{"n_layer": 12, "n_head": 8, "vocab_size": 4096, "norm_place": "pre", "tie_embeddings": false, "init": "uniform", "init_std_o": 0.0169, "warmup_steps": 327, "decay_fraction": 0.691, "decay_shape": "linear", "train_tokens": 736900000}
MLP neurons of a small language model. Each row is named by its layer, matrix (up: input weights) and neuron, and shows model dimensions 0-255. Each number is 128 + 24 x the weight over its row's rms, rounded and kept within 0 to 255. Numbers have three digits each.
After each neuron's rows, "fires on" lists the tokens most often at its 100 highest values on Wikipedia text that the model never trained on.

L3.up924:087129102139115146120117123175164167130151133135108121131083146118138161139117140152127113081191124111124142147125133136147145115100131128113116144136162144136136117137161107190150159114128114158105147133137163076102113128153134155110148129173173130126104074128118134117130143113175137117140081137147104137162156127118134115114142111130142118158148146120113128154115147096143114107142147164133169092128157135145085166105104119145098097107149150150115119139141074104160131142154185088165113086155168135150130070168113133126141144125158116143160124141139196099114128135150117138112118113126109155115136155099151118138122152129138123133087137108163126152074135101116095136090116107143098145076108127138140119112154112131087070142096092079107117111118123128145149172098096
fires on: " result", "aint", " also", "elf", " further", " data"

L6.up593:126077157086146118176082114136087146114115126135139153105125148117145117200122122130132102112100158130138122157125154100163104121126111136152128133133143144149102147095138109123147117129141177125146123158151139155170116135131083100153164103116184106103148095098098157107130124142132149117115082124123103126145135090083115120116105141092135105127123151144197106099092137118139117121124085095135142122169132162142144098118151173151172142107124107131157119131119179145085131124072182094105140116144148127127109151140126171139152120096124116134142126118135089127165166122109138080117121134157117125104172090128131113148138089131192135129168149118113108111112092166119084113151128137094127131153135159110127166127154101134121124115098144129139148150131124111101103138188126
fires on: "ad", "ak", "ri", "ing", "en"

L3.up39:101116154128173141125158126111129104133124127125116134138163104118132117143138101146140116073142139139136122156138113159143110218157147149134120132122112123134149117124134158114155090106142138118118120124154068126097151139096135140153149067110096130137120188128159111143112138144087121110105154134139143124142117121133123155128102128102116130092106122124121094164122128117147134147134127094109131087124149145158084113157097132138156171112168101086169136130138154169142141113122060123163106132139072139139135089116131094130146120107145147110131149107152151072105106111125099145163110142127118100110104094120121128105167129111151116122118089117084168109155097136130151121149140149172101108130113157075142131187107141142106110108143127079148139193105138174158106093117152
fires on: " direct", " person", " ground", " res", " medal"

L4.up166:178100117134100092152156133151133090111138139116154128116126160126177099132140181122147125096138123123095130122159129170100123155122140104153136109108157124130061174114124171124119110121189142134114138131137125160127121115095072073114130079147133113134121145150136131156137147113125106130166120090125122139120094070120169163104140085104131122141133097123124128123182103113071149161121127132157121117105122126116127151123153132119121143085123108099139085094094152141154104142148121089135096143122133159136107106129065082130112170156116145144151108117086106122124145103105104102153118094131153072120135124117132159148107137140118112162103125130144101124139184154130153113109142087119110122114098102101158144142113121144178151116139132111112154124111112107177166173143132
fires on: "\n\n", " votes", "opulation", " Date", " Turn", "==="

L3.up144:142107125113079151144125114132159150121170132115155110082136138117157132138119152159111130146154119133103126122166136126122108118106171122166134123093136145150126118120119139137142080132104145125132135149138108129111080109137106126091119109120186055118112115135142119159152120142146142166129127131090101140127135115121122155088092133151132121108126164121142119164149127143122072163120169107129099137124133128155167130172172127122146152128103122073107117099145121134128179106117146128134131150123119127124148104159132119126103142110112101131166167122125156136130136138123126111116135105122090124133172122119134142115152085139129113137082146126124156128142186137133135097096137149080026176097060137114053140154130127175070137110129104106120137128168160129113150171137126
fires on: "\n", "\n\n", "n", "end", "In "

L3.up322:102125169118131117104190131165112115169163118142093124147149152109118174115131094117123127151145164144135142087107093104126135155139132097117136149128122134164089106119158144078157107161138150108157140129161109080144122155116123094115101135097114100135135142126081117132136092143083138100116134138139148105122101113119110118121096104136163126149126115125134177125116115141155146126123144101109094122188150130142200137127119128201129115156126102153129119082133116132122103081125078188122135134070140141120121142112139106113147123175117140168161124119097145065131123125152123127179133109106129127145126135121092142195141126124145135136113144135140167138189113121087112140162137163119134132157158109128135154111114118095110103122132121104137147084154153122129133122083150
fires on: " laun", " par", " Sup", "rown", " Und", "au"

L3.up851:115139175121152112130076123151120142086124120143151132122104123124139113102149105147122141135129163143137114154115132112155126182129104129133124151114130126161134146120098171127110150150102139129135131141133182059101145139070130144143203135087116120088142143112163085132122140134127120131125147151122123129126120130145119137098152069102113138106146124125126105177085128101119106124127189104111118144150116136137127146129095135165137098123164177122153149118169117085091116103104121114117085131161093138125149130071116158122137119136134155128146123126164237095112116116131124125146126134136122129123130105150113156078138143110144119139115152114111130098154134130144127112133144104142106143151134132128115127206109119129106112117184081175128146142130126136146117111167193
fires on: "ver", " took", " long", " has", " ===", " learn"

L4.up242:153154145103109119136165095160161154135119109143130151130119125108141151108149157157123099105153104136160102159138133161104131137135131093134125123090186137117125119088135115146109103113163161114115058162121142125122141115120130140159161116107187094145167112105120110144130132128103132133111168102096137145129169129121099167089128142121146105098116128130149113129132129107113061137125146114142129121150155098144129153112156140102135146166133127111118110090176157153123096170077099140105115159125132129083155092147135099147144148140083148075182125115091097121097137154160119093128118112130096133149126130092128107140094130102146151091129144158121142130140168135128133084083147142115071163124115104147075109131137130146087150148084110088100111136144148103127101128160106
fires on: ",", "| ", "."

L5.up329:125127096153123106115137115153124131127121154116127124137105144081131137101130130137126141075138098123098125199133154154098075155095152127132126133138140127122116094083135099139110171131116145113161076071144081096122119101160101162095117114147168109168175101133118124191131133164136140122142135115102172112133161132148104138137106125142123111135163174178114120131154124146108120144117123150122121125110166097109180113091119128149114102135163111107129094123155123126101181171086109122126110131125124148119146125171142118123177092141150147107143141106094125090152135134140161085134108113119137089131167063126152119127096110134120106172128135112128159151120124169146152089091143175140122153131137125144089120121141085104121144123083115132111112091143135122125144120179125
fires on: ",", "1", "2", " | "

L6.up544:147122102104177169069083180136123185166142158089121126132105141146134081147136102148151119167113142119054091138117108147124085097155149124139150088083131123136125116131131129130108150129154151153107151118136123146081136103096070167123115154128151156117154123132151137123165111156141142117156123120155157138111106136137169119124133113177148104088108102113144160133110135123106122096117159117130147131147159125102123131089110129140121107081149126148132133146132151121135169149101146090097108125117118122105117140103131141169115179149134173094107142070140122125128122113082138119082155116164145174103169133088106115125156106110171134144128163107115123170127110152168067146118114129155105144140129143130134132128137125090118121088123106125127130108095122114166137108128146
fires on: "\"", "'", ")", " votes", "U"

L5.up642:141157073150159120129128097149132148146155107117143074127135130124115154123119134119132105085132122131158100141138132118101101117120151129111124138153160124095140119103142150122139105078146161142081102103104101107157103153139123150107098071129111093154092141121128120134136141134190128104172186183151114145139152113109134145129121115186086108115121178124113133159124130114128160148115114107129159124128203135178124141158136119159107123127175125151109113081131139088147150138101168139091105136085144141113160129118168090128142125122138160122113098111074116147140110151097146146132131108158100109103143109117117111115105099119128121156137135162104114168138177092133096116110135085143104179113141094163097121178122137144124155128119118114142138104127138128151125145180102
fires on: " also", ")", "ently", ") and"

L3.up969:138126099147116131146133141137139154178174145135165140132137141121173135129117165120132117116113104124130135154103147128139113118111110124143116156170166124138184109136159149085106112075131171136105114144148130119104119141194132143103100123178138132139121104154107144132130144117231138148131104140146129122143150139130131124129127065161137132148114136136156129097105139139155118132139100118135154136114140125102163104107117137192117122164125139097121129118105165138134107161133152170132162132072146121133115098108132096133139107070153115093116127136178108186113132148175138118095116121127131118123132152150156141169126160139108126145137126140151091127122152108100131119059132121123143124094088129154120097035147132132136135131120156128142158161173134112109114165118136
fires on: "ath", " fl", " Democratic", " Fl", " general", "- L"

L7.up503:118148143143117118110120064108140126181162165126108149126148175133111115151121120123141128093122151133137110136135117103145093106132181113123134118151102157152128158129170140094104106171143138136154106116133070122110116155157147155117112118115112103128126148120114130146107122122114126106132116105145134127135141122116124154143075118133105105131183164132121117134152131163128095095119102145073149157122152163141094135087160116128122155156126099120135152110146134147070105154137116154161148148078109116179149121067081133179107156091120136109143098165117176084136106094084151098142080127155160096157176109105156149091115104106123096141140107125095124118131154173129152114128091131115118136131114153104124107159098133129161121116095151152171127139102120161158124109147127
fires on: "ut", " U", " for", "at", " t", " My"

L7.up576:155113095139099123117107081100122141155130125140133148142100125116143103135167127175113114161155083118072109143155133098136116103106139118137132145135144170137141115136114193091077106153145103130070121089141117145145174155161091162131157119132136109130140114135148098166141130144179148125169113111081094152127123127090145164152110082152130125169148165144142123086127152136105129163136100141138099184133156163143081131133150156147117106130140115128087121083141167127129144122094136081124099116095127126120116133144109154135128128125142096139113086098116133138124124126108143130162134103131093136138146095158132176156139111161125130114112108107151098150149152122127174129084097153180150082140047152136136118140124131145108129118139109113127117118152104123114143127150101
fires on: " to", " ", " on", " for", " the", " at"

L3.up528:131136110133149142116145112176108108132138107149145145144123128134169143119133102130137108169123146143138099171072133149109109139142141111163090151132146129140161127146142156147172169132139157120135134083160091112139147138149133114153128130153168123126134156087117135180134130133150094115093107141139114116155133118164117135111066110112167149108123119128129116076080118137156125137145150112104092156135142124111107120157135116190144176178158157088152125096179130128114117096120098146143125139126119127120160083073141126117169141077144132113126113132122129076123118155113124088190089139154154108123131108090158114150160130127126125162133100131090116108106098144120112087097138106146105143130116145067146118122125144088089118116134084069135104104156135119153111147143125
fires on: " mot", "ists", " field", "iers", " moved", "pite"

L6.up765:174086125140115159185098130152114139151123125116126082153111140110117123109143171154107144120114132149141138129113173137106158125127143129135100092124151198072125152134089180106080111120182172103114123123184109114147119149152108122173120086141101115092147088169136116137117151132126187136139121147093152142152177121096143136095133098132116098110131146136118116120140146149137136139121123090141122152106122113120161110158122158098137130105151164115151094127148123160121136136123125157128153149093159099076103127125134110139174132119113111143109129093149102109145134103167159057125117127149100101169158102146148151191115132117119136090102093133143122128090108105093130141114148108113128181156135128123135103118152111127127138125115103135140088094132129099142136145135150
fires on: "in", "at", "u", "ar", "ul", "ur"

L3.up56:152118079131130130123157106117118121135051146128180144137124119123113126152154149144125141142107137152124123112096180123134123176150113137158131144152146130101077142108151111129174147119102130133100141073101077131181187136124136131112109150093114093138123171169144121149150143121115118117113125111108194143133135130146139122121133122110168148172104147155144117117096128110133142146128164110094109149132130130123144118128081158162143092162143119116124109094164108140122133107121104087167161140100131155137136126135151104130151124134125182152147110106167099128172116125126119085089126131105145111146131114145151103138138128122069123155097107143157123110183135153117141069131149177142079096130096147106094097146123116083125102107137118073145134134151130103120106139111099
fires on: "leg", " leg", "ather", " fac", " Western", " stud"

L6.up323:175111130152126119174101095130141132154091137108113130114147148088097148172159122112153085090136137130134122123117122148152133090110112121139124110134139150113135095119130152074152154143167141143108111141163158124116151148111156107129157133127167069149102139139090088127167079109124093132142139113132140168121142099113127124118115120131133107113096110181142128089138116117052131117129124154129124132125158136137138126132124143117107141126135104125086187115121155122057122100115148158111118144078188114137113071142122119129141145158111132107149140078071123154123140129138137123132128078096083134140149062111142114162121127155108095123148187145116158151111128119122118146131105164116119143150114140106109159174167139140120140119119145151145123137141124100163166101143086
fires on: " to", "===", "\"", "el", "I"

L5.up29:161091125126119150140170120121126077137083112123130159145132156094156106147178157099127108129111100136059082136137155165137117110133151131113134131124118162173109143116162146124113122160142140118106103120094156160121144130098103099153137079143177077118141106105117078147112158128081115132166119120173175156126130077112150161068125110138131114136177137156153141112164137128108095165115127109148122115126193125098151143120118139130140100140118125126100109065110095162122148135156115134137127159097111146122118110143106082110141127130120149101127138139097101129146144114083113127178108122139124076144139115103160137118147135132149140169150126110103138142132141133163151090108132142092132132140114160156134090122165107120120137134124116083090155116158163122138147137136163
fires on: ".", "\n", " (", "- E", "- A"

L3.up391:108176078110109116139106118145099133106125108150141138140117135105155141123140076143125119070105168147139070122114123152146079115159118134152108121150164144175117112112119126129153153098118116151138165053149106137135176111104115149098143123137140146128104156115156099161136114157114122096143143139135176127132134117164132114122121130103124143150134150134156177115118123147163120110112113109105163095123137146044105152139124146167135080136173128120114153108195159145136116073128132093120117147145088142130166107109106115121147120097145143157151107135131125078115121134145156129188121118134116143131121131149153096173146128118114107163119128122122121108139117121124106088134143137153093117134125135095116105148115129106078121127135078053121164146111148119140122147114091
fires on: " both", " det", "iers", " mot", " results", "ose"

L6.up0:133109075114114114197142118142130115154169097126126115125092128105145107136109130099134108148118122134131088136114144167153100093144133092090143177146141148125129123090117120118121113138158129116087101119098103104138145130128102135117126144154153164139129135130127098117158151184151135128167139166103125141124145125167167163078124086201085128145135101145134164089149107137131089136125124148110121106149118160106161122145157149119156162083192121117138101148173101111096141096144131163144127110115111111117191123155122112185140111156136125119140101132128127133131124156122093104126159081148135094149155076137143105131097074149189108138106103117111086146137139118103103110130123171113111118153103120113132122138108127171167145118117134107153152126140117150143122113133135
fires on: " to", ", while"

L4.up198:175146115131093102143148091088110104098165134149128131146137140110137141092116146128142140111140106140126147141120164137132103099109123129134138132159092154141138131137145168111063129141164120136146111166151141114166122140135115143159119107104092114120121141105077152146124136138088131105157145177107224124142117137107116174108126123087139104112151109149103138140148141122108107161121126128128118120120135137082105085149112133135120109102139130108137132116107143134129163104152112141114143150065094138126145139116133142123127159170131130164156186116115153045169125131137086151122150141128155104114146121118093128138132051132087100132065135135157142124139156123156113138137139106123072161132100094114108120147158120140105123163126130174138113096146081104127143133102111
fires on: "s", " |", "in", " season", "- Website:", " p"

L5.up740:136116132127124149129089134125125176154139105100110150136116137084156115127142127155176144120120143122071139105113152181146136216109166138101179163108136126135147135132115105120137129087149180118103137107140192179152138144124149156130167111136143127092145136124133148129114134135155114134107104138168126102097126131100107105118145089158148146101134115126136163151127150116087139145145137148136142090091106139102117114133153189148145112136146084152120096127151145123153094113132141091100098142117115113125134061156136143103119121116117121155082165149114132190174100090100173141133068124137128117115118126126157148146097141137114114122131080162131124120122129139102114106070101120122140135112117120123108161094144121136124145101095093127077136134138144124114158150155137
fires on: "es", "ing", "1", ", ", "ey"

L4.up615:152073120156108162123138147096116132089132109166146101143128172120134084149119148148151130139094134132103122147127156175116107115137108143159111143158130176089144092136090103114110135100135166116108107143116109110130146151145140138081139115168150125167127102173107133155117117190160118114177095126115144145136147099138088115151099146176085111132111168120107133163132135125126172101124113090126175133088155135116095158143130094118108132132112103074133098128093158110109135146134156126103121095135127121130148142162113114170171123153147116150110096107114179100161120118133159113093124114109108129110198127149083128142132131154157118118102137127139156144091138133150148129167101116139130112110116148158110147136148112135103127125073137117126094066152083132131130123160115
fires on: " | ", "\"", " |  |", ") | ", "1", "0"

L6.up436:159125138137103134115147104175092138124139134149125152118129147120127077119127130154112126144133109136115113146160138143115116137131122083162129142088175134155092106158123156127120122121122153139133041147141094141127106120170113138137173106147158090139145118141145111162133106174120111148151125137103132125123154136121066164136083090111100101109142168147133118094158100121098069099143110109121124119133120149176140112120117140115114123149129128112079158089161157114112175142093133120129099112139117148093170170134111112152146112136134175072170135126101170105098141127143160116147152094142086131117147076121123139150108099139148131123107142087114104158139117131125202108157142157121096147149103143107099128185154111138088116133151122119156108128137125129126133168155135
fires on: ",", " that", " The", "\n\n", " so", ", the"

L5.up879:141118121120111110154126079100166132126156171128119137126123122139111111081145098121126108126113137131127118134121166181166109082117142131117136140155143169120116085108157148125067131145147129114146140144127127083138128132152115082110135128146086115124092126173149118125139118134170094093130117135094126131169139129119147178114146113166099121161096129139123148120156122129044174124117142140154128174142160107107130116135118136095137114103163120181136121089108144144097118112153155128138100137113144127097127126182103120121119101140156140119125125088147136128135161125128102110127152116182096130126111087126147097155142077133100123114119114098096111116125112119131078155123117137178081103116126078193143119136080123128123130115111175140182155095107122142137174145107156
fires on: ".", " in", " to", " by"

L5.up660:101163092118112140099167111060089168172145122130124156149115132132133134142130124125147143164146133121113126137122129169132122142158113100153113181095142140115152087174117150120088142101114103118095123122105147183129146114127128163123103107185167130127152109112132148135138088192119173118151153107085176147122143107115109088109079127123099132100123113088172147117134130136137105118127124081126133122143134147102157123152105120084138116146156125123080148107151177147127143102105136098101129117114112115124148126137075120136146139139152134153118125122101161102146147150109179104099150097136093171119123087119083107149128147144129138135107118100139132101100149125128109154134138178141109129135062116158120171088140141123108121168122151113136089094132131127140095149098146
fires on: "-", "\"", " (", "\" (", "ly", "."

L5.up915:172115103170153129139143125099087141106115134176155133129118159139132156126157115129130062113147137139157092122133133115084076082118173099150099112169139140173112128141129099109150115133134176155131107130081099088144153148144153128100098132097135106128142132120121129137134130119116139105137157077097147153144133119154137103123079109148110087112159170158173113158118109113121115088130139107088166145125169139143112142144133106128151168152109083056148116118118153116138151127124119124131121175160096125177123137153130120115144151089138143087150074133118098123107124099094126125127106122106109121136188105123148126133116118140171149153158164112125128135106132131121138109114130169093127161086137151115105150134149118136084141091124119124135159108167113137138080117138091
fires on: " was", " |  |", " He was", " he was"

L7.up683:128114108119121112164124154117071142147077118169112114137142126123126132089122146155132121151124100120133107129126121113110092144159123134152161108149119175147159110132123165110149138119116143116108128128128124114122126107143141140154154133144173171088123109163136141128141093140073118128193131157122118147166191140125119114137107134139112087124090105166114124136154160148143120162133121126123124115133128093164127129086152127105110096111133124139082163122108143136120101087140166074128147141126132151115103122140147185093111160158139138134149125153095126106122129104120147126140085127160055181118150136088129121105164117136112101167079135121186109133119137111167108099106120157151152181143085130117170137140123125108131138099115125124106128150132192140071103126079147
fires on: "et", "el", "er", "ol", "om"

L5.up270:161102119113104136130179157141166101090141123119121144127099171095168096135133172171117108108112132137100114143170148150095113131128128081129130154119125161150112144120120148127134104148140161129119086133114133130109115142144091132126147147090205094149129144120104110163152125145101155119115147126107159165104102124108076159087100130179100089086120122158137112122162119098081070154110146135126106110144132143142131146145111121149158163117151061079122123091161120136147143113068127097125113124148126148152135144137112082114140156160128164093191116135074094130115136122129100096170139072159129085115135119120130128123093125130134130148111130138136144157126128166114157117095132145118130144125121165114083091122135118154106124094128141115136149128151132121118134133140126
fires on: ",", "\n\n", "J"

L5.up96:101117113149104127128133106102140174133124097157119114136108166114190117101145145181151107126135131107122128158127131155118148128146092157151082140116125171085132100113127124111149139115146121105140077141118140097144114150144171106114145131124150116130148092140102154123138062185132182110142099133136164096115117160115068111120086160155144114131138125133131134158154127113124122138142122122101136176157127115128127135116118115167123104177100117109111123139148121128118160155095145143093076104107087109144128171145121151144178134134153124130106139138080161094117148152169121100111110119094096118148136089177094139099184082125123149107090140132160109106102121132115138143138105132171109127116109123118101155150145117133097110140122151126111093100159076117112091137174101
fires on: " which", ":", " |", ", which", "ac", " that"

L5.up338:192130104177082115148128096149185117130115107118095128126158137093106098115142125092136134138160154128155107105125114142136081103160104099121111117142131153095160127132130121114123177116127151161124102165116100118153086117149137166135112146163172093129165129098109123122157132157133088170139128094128116138120105119110134123113177122154153133096162127168098126127131084132086097090133099155133179132131151141122176159092159134116135090106133153100133116084134161142134124118087193150140094124130118126137148112148109139156153177103137135096117104116078104108114165077116102102140120093156135109177107102124112120134133135113131150129155140151159097137122112133105124124111099131157108132153108097108105123175133140151122113123121128089122114137106143186130158149143105
fires on: " ", ", ", " make", " Turn", " to", "es"

L7.up529:151105113157090083182097081109148101108122122111155145146116180124163141152152151150111136141141152123142091142097206142109102115138125137070098116107125174121099110114109135112142094141118100129135136091128115126118172126120139116162110131136126137102143108123144072130121150111116134142089127125049123128130154150071140115137072105128147145123192138119159105101185168134132135136090119115120150149142145118110122091126111163121103148132162137112117139130141142163097146137131176098125169160119126151120153107106135126149133137103115111141113101120134160101161138143130093121094125138129163138133135113143145151133154077114119150166110060109163129142094098130132134107101123111110124106137105133105093126132172111153129111102142081158169132111139103135139108138132158
fires on: "ir", "h", "ur", "up", "ar"

L5.up738:165071104126104124161129135095118124097121111152134142130169144114141114095130122143155138081109132127102137134119109156125150155112142152108105134122174123101095117119119119126103112126123150099136111113189105152143130153181107130151134116136161084139094106112098073137110131142122065156122121151101131139138104100136108152113136101133113100134157171149098116163164162147103117129123108155124132101124139134119124161118122130158141070129151146130151096063132153100146106130138183181072150133093123150118154151146168089136124127104124143108106170123117112126164127101107140147182103146128130117170155102117149152139087149147108093164113098117128130160159126145116193141107116156132165087143130151104130171140107092127119143146120122099102124115094109097167154123138134
fires on: " | ", "2", "1", ".", ", "

L4.up339:182153132133102134149093092150158121092083146143159153144141143097182090128123140141134097117121119123108141150140129112141069124137127106144109138094118139086140159129140161093153122146133114173130126125132122121149135138119116125099098070112152077143170118161150109145121111149166154094130081153135130127099126128091123136146115092187112065144121134106116118139158141100105074150122145135129095149146115156114160114174112119117137116125137126068145097125140139159117164137106119148212095116145088131118133121134094185130126184141135129136156144119101106110151100113111110127139117110123141128096129117114124153118141114128199102121133149143132113137131158075090172151141148137153125129128135102085115124138110119144095174156119113092122130129122147106126134149115161
fires on: "ing", " life", " career", "iography", "ept", "ings"

L4.up397:118112121101139172103128131118121140185117112179136173126116163098133119105121165157176106140098102128120141129140091180112124108162120108125117118116176141110096118131163131150117121119137134159140108109117162141122117155158133142122161105178091125095108119099113079115133101126076113120147094128110141158117071119110136103101124085156158091102091155102168162111119126092109104130106107109103099109137133165125179167125098122088176121126137167084144139112126166111125113118180109104104120115164144134110118185137140146131126188100145133140124115144106150126148157113080136119130129134142108132101087121085114112127135139152162127121114131116091136134142079142171064132097132135170171129125130122125143161139136116133138150122139137090138134108144122143132145110116171
fires on: "\"", ")", "\" (", "'", " ("

L3.up106:093136202108107124131160102130144147146147143130122116131141127104127141087136157144155161108117169151129143118089116115129141148135100116145147171137134112091149159122164128153177156153145118114114115096141087138095176171134136129121144116125103103146133162126109104133140136142105107154107123147137126097113104116132147153102139152115131137126129090123129149097109112104142140135123120098104127183110139103135171136127087149156140085109139092139152143059136120111147141098133131114158127146069131107096102073087152129150165135075108164144155046118136148162175119120122107115117115128091133104136128130053182115177134115141116145158131137145179152111139151104098134105140139134123116134162105131142107116082132103083127156110108138157142164126145138128131137145134116
fires on: " Conference", " fac", " Department", " zone", " poss", "play"

L3.up920:109135093135096131121155118138141132115086134169119119136140138112129144143124042152111110131111145131125105168105165125120149062155149129135139141129137143095131102136149104153109137117150112120131134102121144130135141122167136137101144148136135129083096110159000102133131138134148120120114136134129119128132139119118129116126140118093098135143149151135100129108127128084124102122121077146113093119130135133135178062127134134148133130163136126102122174115127133124135104075129109149160185121120158122131130094089096097134145117116124131144149127144097125093114131092142105133124137127106124133123115130131121116148131136129205123138087125123139130125097112102095147129191134125160140149107130129114116119109136124128103108141112071109123106140111141094137112067190141
fires on: " appear", "=", " earn", " addition", " partic"

L4.up190:134115099145134151132117142117120110122134117128129094143142131130114104118126133154165092132073120141091108159104136171105111113126108102126105129138136105139105139149134128099087106126173129154106093093125134104155089129150124155132138112179113103139104153139122151136124135127095085065125104104149121129139131096133188111117134130164102093182131138173086168137156145112140163153127117118133138140102159122172144120133140134149097143082137124137191145086163152113124131138176135093113135135090107132143133151165113080142129148127101128155142148076112135117190150113062091124176129114147133123130154092140115157177173117120110111128105132146119153145157148125169132143128115084106085153117144145139105149150125094141119151152092138123127115075119120108151163155094114
fires on: ")", " also", " never", " km", " career"

L3.up125:137120118123158130127197116120116116133128128135155114148098125120158129142156142146134129160092146143134091141096136113155114161142113128127136170130110116162127104121141105019097107108084104156126105083163134096127133148133122107077133108126158121133146158087135101150121117128171132136125134139121128121135110117146117125098115123120127120104137128123129114142082133141137132136122137126106040170173133147100139104128092127199131110145132146135139140121144151104144095129145102117172103137104145114114127138136112111122140091151135156124142110106111074103145124135086170113136105146115136114113106109117121146177133162117144120133057139131134127140098130129116174085113137136161130133130141126084129143219106128097131185103157175110134127095158106152138114143132106
fires on: " given", " mot", " fac", " moved", " long", " ground"

L3.up11:114152182106074118130123116135114130136087126119120158133193124118072113116148096174119136097077069151105138167107103127125153136158135143145110142110163120116100072116110170110145153095166152140140117121144103122160145114166133097106137126093161098111180158168157094156140138154071107118128126155101167128111134130137129096092119148126060154171110132147140124112109130154121091110121113145087091113151124168152148148134094170156121134147150127141140121114152104097135121100105154080105122140138092126119142123108142111122153119087136155111196095135159106143133121110114105108131105129131132140153132149099153101121104131144124129149113139114163116123166138107139159121122145105124106099133149130088100168137144129093114130134103120097138145137160141109135107128162167
fires on: " community", "leg", " played", " successful", "ory", " member of the"

L6.up479:147141128178064150136170135099105150115121122127094120194131140138184092161114174164128110162162160101103113114140148175126114105116120130152126161085153133095126106128132089086137126132197124106092109135118140100147079182104158135092148148150144105123145119151145115167147115155104112121126122140144171094124138089157148117159117129177147148096101133166167146121110107125131117182112131123112150143156115123120136093158110122129127141113096129136120141125096100141110154151103131144188077111077126148167151163177131141143132147131109094146138115136132099118133150144112144113121183100122126182139117118102085120160111127139130095127149110113124131124112130124109138084121138128129137100140143111088076104144162134122117111128115151148155114117133117107117131155141121
fires on: "ed", " and", "ted", "th", " end"

L3.up982:119124166132145130134189135150110123105127105132125151146155123102116125113142129145120135129092165141135119112141137097135116147134122132111110155103141124200114126121110193058131110121140165143149118182162165101109116159074127100112164079096194124127104142101150080148117103152146113083143114156127147126134111129137123127090124094109113124133138112129141115095088135100144099115127134102125117120132141161145167131124122132166118130120157154145138142132132116142134085155116076123075128146159127126127161139134114132121140124101140137126172088137107120037104119081151182122192123123134117116124124132116101143132149125115123118163126153124155140135122134148110112134110137085162112140155147114124153141213104143101108113114144136080142155132139138129151108142139170
fires on: " us", " given", " pass", "cept", " cover", " Dr"

L4.up463:141140133127115155168143110112097148114122155174135085142107132094131100115146142155152129129140167104097139123121164156135125149125133124133069137162148134103129132134125108135106133129087142129152120186133141133128155173133151126124128120169157139132125114110116106156114092173106123134132089108111167120117149105133121123183099092144084117107093182110137105156121119174119140120120120149129133149150146113120144122085074143115159084132126129104104145089108175120130110136142093143121109132105094128117101157151124133138199111153116130165107091144131145080153102090104146100104126132082134120116136160142114126132175107127125092104112155130132142142132139151111171116192149156126127145100130127094116133142159102032108108129163118153125124133150082121149162167149143
fires on: " | ", "0", "g", " form", ") | "

L3.up879:146184152161169090127178138163146133124081130120111123137168134134143123125130115123160088131150122117124119167120098159115127091117128124111106101129129143136135146137162139081091124088128132148153133114121120120133120135160157157075125100112128126140140132121132140113106120130110106140180103139144104148112132091141143116138108115154156131227136100127104127097136134114111133172138094138108106140123118099121134140148106118123112124119174143095121140135153119141119107126113068137125116106160105138170131148115122137176114132145159160143098147104134110134148124112121157141146110107168161131192128076116088129149152133167107131147117137105191076114116216135132113145072102153171136096128113141125135102124125121114132095130128157140100140122171104126159136063120136
fires on: " E", " | ", " t", " in", " e"

L7.up592:143086139132113167127124100070112099124143143192129134126106130096106122184169156164168157137129071104140144147117148174147099123150111092174122118115071138093156129146138137131125152142124125120147154114158070166189091107116145140141114119119096113143102134125141146133121114145120088144147157185139150136133147081117129116123114111172155109145111129135103161133161149130085137133111114119131144147114134145148159133141097149125084123104163116127117100130129145126115113132126120142126164182070128149093138118118120151135101175116143131110097144147144114121157162146115119146074140145155102138064150105156107124148132136136071086098095173128146139129120109120170091142094151119127142158113130120126148121154107113120131134084106136106133106132144125122142133137081152
fires on: ")", "om", "er", "en", "it", "id"

L7.up738:173172092144100103144145090107115140100097120131118145178136116112172155114118150143127052122127143119150104135158113122173095162117112122155126128149118144139161145157120183103138120167148092127129123134168146132100109099098119134121112132109111131112114133115121105143129091144106169085140134111176144157102158105112138151110073128181136103187140119171104108128127133152121067123124089142113130148157125135155116126142093145118141097099111133138130096098114131154134085099142129152162086143154119158132095122149096132134143107183149112129138126112134126136102104115119106128140130102123077096126119117148113099154133148148104130175147065119161104114087114135143135129160176174123131137176106189132131110125142131120115145158126114155149129127134123127162138086155132
fires on: ".", " ", " the", " and", " (", " to"